Weights of a small GPT-style language model, trained from scratch on English Wikipedia.
Training: a variant of Adam for these matrices, 966M tokens, 7372 steps.
MLP neurons of a small language model. Each row is named by its layer, matrix (gate and up: input weights; down: output weights) and neuron, and shows model dimensions 160-351. Each number is 128 + 32 x the weight over its row's rms, rounded and kept within 0 to 255. Numbers have three digits each. A neuron's up and down rows have the sign that makes its largest values positive.
After each neuron's rows, "raises" lists the tokens whose logits its output raises most directly, leaving later layers aside.

L5.gate455:142162158102148118100109144110121148166166064107097146114140096105097154056119137123159087073127125151119085165128163104146177172101129163076198189080132160067104102119081095143147150160099142170108092122090082069123122158107082167189153101069128132162111064083149138124136155134107128105140184143095190076178088137153144179161088101124175083092120103103142105154168107072128171121093143158137158100135093155155108097133137110085107103125130157098146149110117106158144092110146128125116091129118107125109105119084189097126093124075112151139106221081094133085134146137101122129
L5.up455:127127073109175124086141093185122151143148105191176156151116141115106136101120177175148134144121071117117087147114085146147143068086095163123066147097149129144154119074142072160131131136094128087078110148153087092136140156118175146140116064086133107115103128097112156113128151114090137113113075125101163130159113141143161097162089153115125131121120104153147083134134150118139113145158109139118090125125099137098155129141142162173150175127165155135116105157126129095131120141132136090129146090121144074113103123152106194141134106149104112159134098185139164085178197084123095159
L5.down455:132072143054134126158152134141093138150118108126167077128168127058156109077091120144103225086131174174099157165193109137133148109105164124103130080061146163157132107107152133125148118146137110144141112115145110137130122201107102106181112169058097176060118111124217131169165130100141115083127192088066140072134086175148169145094132140114161135096120077141143082176090195160138133109130094120119135088120070153150102101134192132155107064096124093165153158050118107077099111090158172114152139165152129141085154084090085166101109141131099120112136145112109141146141097054142111165
raises: "ted", "ps", "pping", "ced", "pped"

L2.gate1172:123152119090173169148111112164138159100094118112146119154129144110170057100112089135175113129107070146111123156121101150159128197110184142035177190166139141164132169115120188131159174133164094161115142122046133102106103102146107081149133123139128133120144116122141152061138141136180118132060093110139169127135113120125187179101134111122172118134125067110088121127098137097130160152060101150117085093159141098155112178138095099106064127127134143131081171140154118158144155114104092137121097132108087151176147094092102102142115125211092165159140145110131137137137175144143141144
L2.up1172:128149134137126103153078127243090135119142110173157130112097138115129108109121157131102131127104095103162100106103134145109170166120077140110147156178149151172131164095135147117152193072131133136088146180117207128112117116089144159120150159086146142129120134113126136083093120207102087147121113151164088117061125145155113104109117144136159203157090125086150098187051082098167086150078082086097097087142120121154128139150145100136131135126128182139199106034142096126112136159129107115156130121158106180127106113121147082077201093133113137118119127147087112095124147126167110134
L2.down1172:149111091093141150120000104198127087107150120158151115091111121141163109128126148140099102155104128141130109139158128096104143186161152099052108180175037143119156120102106127122135102107128081148163100193114127082099087128153089099181128187087139175163131112102160141175138105125158093125100126190150127151095106153149058155113154132118112140156136133126116173148051088122125130146071155108105106163182099128137164149150136100089129161084079165163146100086202091208177142112113101121132127164095122166158102143139140174065130144112127153177145113144106120148104123089130121125
raises: "mat", "my", "ms", "met", "ard"

L5.gate1578:139132130198101138117137067137188097140151133121134170119161182148164098071159163190076092114167167079095097119097127137158080055127156109117207108058142068042163089068169170145133163145156114164164102134137081121097177128143138152126167143106114148139108115084056154211057137172115110179085161145113118119155122186128096091132116092161064095096141177193163153149134132141103133111148127134166155127185142122167156164126129049174144113098136130153152143130142174127060080137127060158147158087134150091128122125104156167113090112162093101120066121171151073081124142189137111143
L5.up1578:142148098255108112127148113203210134139121106106127135096080141165127110105108142150124074101127135140150112130099160166144116085099142118180144138101100131140111153097135158142147108145068114179147151118152094153143117108157126163125122120116130130193106125086147099127108125137194097164107161099125070112051136149093134108105149116142125167094184127193186106146137161141093091085162157090108116136160152117125195133129102076129163088061095105083188076104187118074110091141143096112116166137077150118111099194159086125121112156118120131068123157103082145166148170192122082125
L5.down1578:103122143120057126124117100170186099064125167142091158139087160115120152097098113118203113175180129113127056110112125142163109064096179103060139133170092126137116112085171124121177201075109110164115113183108056144127155119096089100144147141131138148155153115068133092128063090149104051163117112152095062121091158109142127123180124140155187126129175127163194155104126189159093072095174124167136096172157089128157112143127105109179156136051113126094176132163170121131097121125129139093158183196154154117122071164141132161091142069151103146070123097107111156119133109146079105112
raises: "uring", "ow", "time", "urance", "age"

L5.gate1122:144098141124167155141137134147167140151138165073159103133147118152148163151192099149108184113142187078056114143153146145165112141129093104092145161123150144169113106115126148139144142106159136111104127039077168164030152029147104154092108121129136134118059117156129080198130122140161118170074093097127090109071107118103131069134181168124086167090154088102125121176094131111168088103079097173151107120117083169092067129127156175157146162124129105179176148086153117180049167077153097129119095089110123192147122195169098108093078090122119149162156140135137102121120166116111146141
L5.up1122:141157165141121155106136068124078097162112087111146117122096089102142100086069111075142137072163171149100178105166131147168108133128049100174125122126178135145161167185179179090184176147115108161154137142087165137139139146161134102120116142099123107139104126135165099099119099136121078096078118152172121143148134096113128112159185111119126172084141102092160071133141100125153163160163085130116130065140093111081085093166134149125149159078114106167090124077083108128128141060125132121086174114090142106152098066158140113150123108064108095145080105136087122146152166109127119127
L5.down1122:116109165176094121133139111151116094162144122105181121117119128076148171094116105108132135130096133131020198122109124202127155113152104131166107122137120147179125121135147150080124103129145136098145137115149107092121143102155173092100060109117169103112086116113146148102100128184127143137065085138131101134075119146088148113110208146097096174088085069097135056111096134167116142109156101149130128113115113120157079125185133155093136195128157160092132141086107104113075143126098174130142167072106121130165099163115164072126118151075082111142122125127116152130138169069090126114
raises: "ience", "ning", " birth", "iment", "ivity"

L5.gate2273:148123203126153153086196096072145107135104136113057146144108099125120108160182166119121127093085204124160144117059152105126143139112152120114154156125137136066095112157146077172090135178158114089174094146101201161135159074088150133152109155125137054124139134180107142150124138130124100104106120118173154110172148195153104147201150143161172149156114094160130121132119084084152096104102145157123082140146154094128134130122219100148130081124097114085169099098182132118120166130119087118173137086103116124136174161061143142149187093112081123108099095175127156162123169159170146143
L5.up2273:131099153176147172109155112086137135125120087065114170176131158157183061141091160102134095103119129146106139143128159158079127111137108094071138106133057086130087125204131118117138132126165143099174100150146126113108184124157103115150123180120127081169092176135136093106088096127144131122100170135146172162114071152128159098090125094146139121142120127135144061131171114164117147142095089109128135066098090123142125104141106076186081127125155097168110086055109078072110167107104086108147173126097109149141153102145130151184123156119129115101093138129117065126115173125092103159
L5.down2273:077119114125134119122092139097113100193089102134093102138106194137106089125139185083115193102092140138079156110121146127085131128095096164090145126173087176099130138132138160176121140126149122136116144140156109081087147119094141129133111106115127115195145159110101083094117097160126179132063125097119145142144108132160111118120103164106172143175117052153156092131121201202121070128174120141100119054134131152146133095132143136123095115131087094117155103135116111135169143097171131093143145096130127134131132130120087155114129104072170081082115111101122136185122149114103133095
raises: "ps", "ment", "ff", "rest", "ates"

L5.gate1105:102145127097150143138169121132200168146148124149157104147172070109122152137040139144125088142174123189130144110122083165155138111076158111137129118114091151123148100112133138151158118185133059112137149069164116145103161099127052139149115134141077160125095110119167102069130129128180132081140129102117150116189092114103140118130166164098184146128072134085176100096103118172055127160124131081110100106115125097124165163083141092131069125125135112163195197150132120120132102151034142166146178135123172126106135085117152149081132123135117124152132093142108125167109110097141120183
L5.up1105:178141123092089109124095120109144169101192117073087136125134107132164131111122209094146061110203127157110085146129206116090132113051108125111122157146071097137162079124140135155145158106101208116178114111133129092124159171082146117133173140112164157075079215137140132113116134135086133211094099119129117117111142068129133124183106095166161077152126172161148117084148086096141094147136136133184164147124166149109148141114174147134147175188158115173167137120127106088118112122180103145104123112109126204145110146108170070156108046150126124072152140119095163143075144093059101126
L5.down1105:046141145089131183176125178154149138149147152129061142128115119152182191112070120126116069140173185154141138095122153149179124142090130159113142147132142127164188079115103155145119142158156169116127112117119166157097157132110087144091153100133100116128047131111136116108152132122165193104117099081055136114134115090117170156124147166131144153162142146143129115117067119150071124136095118194131122127132141135124151128130145170144122151171127128119155171146158061082132122154044170150102135137106119126153128081096115126142110160139141135081132120138113138175080089098153104143
raises: "pp", "pped", "ff", "pping", "ble"

L5.gate841:151142141154098140124169131155164153120130116094158091171072152162145174071193219075125147123093173157165152122130125129179076162083103133107095108105124122075150094127138170188113062076060094105157101090106110124233161164178109149088129153162083150113149143131096085126039115126059127153103194125136150153110098063147136125123185131107083097182113169118100152120144131140116122139110127124141148116115116165101131111166111121071153092102103179146177115118077120148113071176150131123101149112099109128105182127167069118140119138115126154143135104089111147213128098123140169179
L5.up841:137106179115134137150098077140185125121179135129150128123131083184111118130153157153126115101077129122167199083187098058138082159139084165189124163140151100171069123135111125181047116135100121128165139091144153119170115108147118123195112087159096152097229143123114162068124092061121104145139101107172173086138126131136157096115147106151123101120103135116128099121122098157144142153139120099210148036122117134157136096097144127087097064137129036077128099043148219138170168167109140176141114136142153100115097157145147148159167076090128092151195155126101083107119121126111125188
L5.down841:155107136139085071114099150102161164154140065172124113169152089118129098113159142097145138085096139124089145088136111098120089168064081133179125148136083086170091140153131164171114135124130176161100112153118147156107104122143152051108074130107091168128126135146101110154129068109113139084174136105162128113161173109150155132190152130131166107153062212092091173170118111084168085152130157095165162097152142151083171119143117174084125113149118090152131158095139107140121134144163136161096126077128107084131130133140117179109137059148170137130157119145162089168112069076123143149
raises: "ends", "ens", "lections", "iciency", "ended"

L5.gate1919:151123119116163088087132158168136127165082077111177168140114073097149095095138158096120138140104153162099156135102114183135169139102117118142127083153130071186125131136124105077146143185138109070117097080090135134163161144149123062101204151150109149110129066088127113095116088215168092117173107147126126175113087188125104091108090126136149161175143145144122100172150056103113114071133010109104119165099159140139159113144148093092098107097081126130165126091102129057154124169143234111127143152121121165167101120121049129169123143122103172165093140175039146101149068130165132152
L5.up1919:121160136066144138135149131077185100100087118129153158123121136120201148096147146114186144100157124084125055121111141114109155150173063159123098160124116123147178122147102143142135108117155088118143146150178088095143117169156126095115143119160114088104149170133100141143115065150119187103105161157148106076133098145148152162155168108122150141164136141130112107136129094128110088165106120076124182074069119154082122061134113155120143150164117104114160117110111179164142160165091109157095097161101121127196101190105128128202151132131160155102100086085089010073096174135091145112
L5.down1919:073155138106130100044172104116142095103107130097106129136085140151206126143127165066112158167141091145176128120049150143089140125161097139092085113167086097126170133129119150081171109161109115152114116103091071110225125140139132132102095090133137075106108126133122161128125048143097149156181141134101076169107112134154122133095149088111120128167163104177113079144174144123142150092100176121089190060112114198172073121197158104160146179150091153135121092146101197123132161144096138163133092123178128102140134153122081169145102164118053178152156137066123079125165166120078121148
raises: "ations", "ational", "ows", "ches", "ers"

L2.gate1815:165172129157166118098120103156149156061086134157097108110164076079143121165075146147059068130099111191114164164113164105192149151094089117116126100129087093156085163114080118109080136105120077127106153082068074129201107109104090134148078155090165203142134102167150189197111134081102100163150052093140148146134150133092141112100113135153144086118106093129119077118081147125164145132198137117158137116136120160061121132083202090095066120114072180150097151153046119121121148147120139164176095160166162161098126077125145155139125101107096049159135139132135125105156083128155113158
L2.up1815:154075111150117208068067176144103091135098179100148135195164177142170105132123164131124081117141094192084133087137163123114117119121060150124105144166093109111155065109114119152121126095142097174154157156175154061172123148118166161194114152055145151148119090116114146187163102103098161157155150122122183093115141100140093243115137085186108154139139168103185115151113095174142152108165147135140154155142154180170145086148097157146096125123118179116082137146172095102186196088147141143113134119170120154097137112127080116145148098134124137140160191137165112118109119097112066074
L2.down1815:102143132131116182121148151109118179174089139127119145144118174096125141083102126048033098168059146173130163160160090135101160103120119167217114125204142124110119170101081162160107193104074136132136166085171108104170145149151089069106085112111113180144151116101157163123137132091158148090109137106175138106090095116066086079121130150160097173140108147080095167158117164130085125187143128145136124196108196217159145137145092214092099173098145091111121113097147131115137116126089109107153118140144142162141165136146171108153114105155117161156127160116157131159090065154120143135
raises: "sson", "ner", "ight", "son", "more"

L5.gate1585:152087104088124170121148092160118155111061105139176077135126033129178042116101158121184137186117093101134155181174118149131135109072118132045137098136043141132107047133141209105110142123123103095211117181191085122130176104171118103117137125149169145128130185109132122138061143153065098107155172103141128138128132134176105129153116095124191158101135155098137092081135152118106164090086119140120181124118135180113109089139124130157095124087133127134107127119117134108107115100118189143152067101121083161102146124162117151087177126109116126176101105204128113157148136139132106168
L5.up1585:127111159160119196121133176122162146149132101110129083081096168166136196128136100152140081094208110101140152174073155086110091153153190160149160150102134084085099115112117165125145133112095123161107099128155090133142163150129099040135112112141147162123109194137120160168150100103087109102169117076119066115135115063149151124130143118139120172136106128138154105187108143149103157144139130126082094129027136128184171065144081152108140101150185110077126110102080103115183137077100108145191107139096145086091094113127140055136181176192142168124149140117158110127165077134127106146
L5.down1585:194162168104126167132112137079143092134152162064142129060083152160095162179188100150133079087176082167098092189148193137101057148144181116163119155095114098097068147114144141145099125129090122120132119132156087126124102184140091091150121117142156144119086159142113123185127114115144165131155154098066092154093170116134103112147120170120131140078124141132123125126103127143067133166148115171100108152073106126153196121158115150146179144132131147137157098098116090114134121083194136183145139122169157108068158107134161078073157179110106160135183149126106099164171073091188098105
raises: "ressed", "ient", "ress", "olph", "iversity"

L5.gate174:116119134132093176110110109057125120180100161107122121084099163131160177100131110148091127106109063154120115089169178206144147152146183094159133140152086165087132078098124122172100168159127152084185148086142117076138182128169082118110110088115109153135163112086128106113182095142114150091129125127135142091126192223087124112164130151132155132062121155135110143135132109182115143077091173102045131136140084163105114125076125097130071157117100133091124124148192105123122114090104161117115124089112092201162139165200165112067126150170120150130111116084091166141087102169164141106
L5.up174:113113067168125187116110125099134113110147196116075124087117172138147121076133081141110146161139016147164107135140144129098127156085113100136128081167085190098154127117121168118108149112122089117123156111152075108143165097113108136116094153133131130146170107094112144147149086139124170125129156141111102155104161130157152116155139115150127138086149137087118153216221118131117120084096170157114137122097158120100162067127064150149049117122093126095103110112127099098152113117132149086136158122145078121176101083161161121071111139111120125144110103182095180157092152112109087089
L5.down174:000146111127134143158122137079128109181134168132081041086105162145167187114066134114119136104127047112181112111103184087183131097146078104118113113150125149157111124144128153193140154136129136101152147187126111049111147105195097123127079106120136102153179118112137113093192128099147103120102080130088148134094165202121139160140132179108136131070143156132163149161112152121113130108069142149051150134118111140128102087113092139125101120165139124101096109191142072070190134113092106108105115129090113128210150111162152155134124151132095148103099140163124199128174110104145105134
raises: "ery", "e", "er", "ing", "a"